Part of a small language model's weights: tied embeddings, 5570 steps.
MLP neurons of a small language model. Each row is named by its layer, matrix (down: output weights) and neuron, and shows model dimensions 0-191. Each number is 128 + 32 x the weight over its row's rms, rounded and kept within 0 to 255. Numbers have three digits each.
Before each neuron's rows, "fires before" lists the tokens most often just after its 100 highest values on Wikipedia text that the model never trained on.

fires before: " the", " a"
L11.down122:213046087148200118130098109116133077087167163145201152163102091091158133137125095146162126151174112087117110145086132152178113150172101127108122105089116098097125145157099145104110140144149078140142157146142186133126149093066113142179152173127090150071159092151093085129071151139086109104154078106094087115142123113168111159110086153106097125152115136131132124122115148103074238141169140058159105137126141090175112101068169144183161099156105127134158165136157077129117174192147163096111136075102115082143165096126112112126171151154143176143101098147145144142131159083124087107

fires before: " a", " an", " the", " located"
L5.down10:113145162145160088147157120127150044214143149158103098100144123156134145133161134092124105138111139126084109163168134132152156088151149082155139122132079121137114133118108135144093168108104166177116178064079156161084124156135108150153182197155117131106123149108171132158123115051067095184174133152078085132122121144136127206138120100150147177098166105125107137119155113098119109105106104093150102128089073118135115111124091057103115137137107119140102102157142196147124085128089142103154243158163096110168138108045146103129137184126114093142078098131129129178130104178074137054

fires before: " the", ",", " he", " she", " T", " G"
L6.down121:111112138124133140098103191156081126131160191027086121068127089053228109139142122086107181081114183119113096166081148143129180130092135118141116106191108125148148132127112199118135066071160096123138117155165130104148083074170160129178113162156183154083170105105131112139149084122106093113099188137117162123054177125138156110149130131108162126148088124130153117154081124164182166151134174146105124160147153149130115115150088164143122088153107111161139121147105106122116127093168115086108127112097122105121024150104092134157090131097129139129131168120134192189134163134122146110

fires before: " ", " \""
L7.down713:114190119078132176130089130064125155139179155130123151117186140130137058143143059194128170127105138125079115113150206114124151158144147099095081107120167116108084139127168129139119122134133106094115108100119135100201135145142137120114115173134166110176145105080114127126171131103132175153158139096121132153129121130157114055107200112128136134110119124122151061150131164087089180122115109131106106089182105133126099172158047147130084173118112123153067155119107130181151036142100124139086160089136174132111091141115145041170153129164162184114192059173137102164118109168124098100

fires before: " |", ";", "et", "port", "en", "e"
L2.down731:110115064083149167064090146141131084105154124114153130095139120172076134164142130146130113090149159145093143145113129113083135125118137193112097129107097107129153181163180123170156124137104152079092132160183171128134128150131133043157103176224166077147110137117137099063102145164095101135099113083134182170201140114199114195115087139150120077081140094149114005097135109109116117120139155175141119124174104123093145066116086130118170142115150129164144167114136126131118154182107126106154111145115122128076142113162092183137129094184130112133132092085111152188087134148148100111

fires before: "ch", "my", "m", "ran", "g"
L2.down333:089128131138091120102133133121099123120132145151122132117135143168083083146169141102148137028142151108168137144168116162141200092127175067095057198142128127157152145185165172109122117089165173096154164122126099107127098132086086166143143155132119116195164103083136095145101120140101067134158061097111116093119100116114129139081178110164157178129130094116174162097153202099105143115106135065193131129089127107148095094155092098169103101144228117154105144116060095105102155087170121108141122185133130103113136157123184114095109122126135145149175115117078124133103149132159211158

fires before: " the", " a", " her", " his"
L8.down493:103145167161209130106087125127130153165121079151105126124147152141175159139107121089124131111122188119128087094149098115133130100090102151126108101098141096146142098120076156100133116122142162100124097128104142182070134190193128136175105064129116155198124109137048102061118131126216075118085165156113167156057098102119203092140183171124099185134134076109098102191080144115166138103123109145116114135087078166116079178143082155138126133127096108102138138157118105074172155088117137116179085107167126096081145115099169110091168104145147115114175097119158145139179142159115155168

fires before: " (", " ", "\n", "ced", " /", "s"
L2.down266:096158095114118164079076115127155115189126131148137087123134108131139101109102172082085035129135074120171133168115119166122142166143088144107155122097168134089145104145086151058102137189107101243097176163181129181136120120145149131121137139060170093153162164108138170146170119132090106135091119101141206116121146148149167135133115124193101102151179097126112140145089076169099136135111102087131128102076091141142122113124121109173129097104164110148119108113117157168181155086141107119188165090123124193101110108124096195145111092150097145150134100112130107074164171123152128039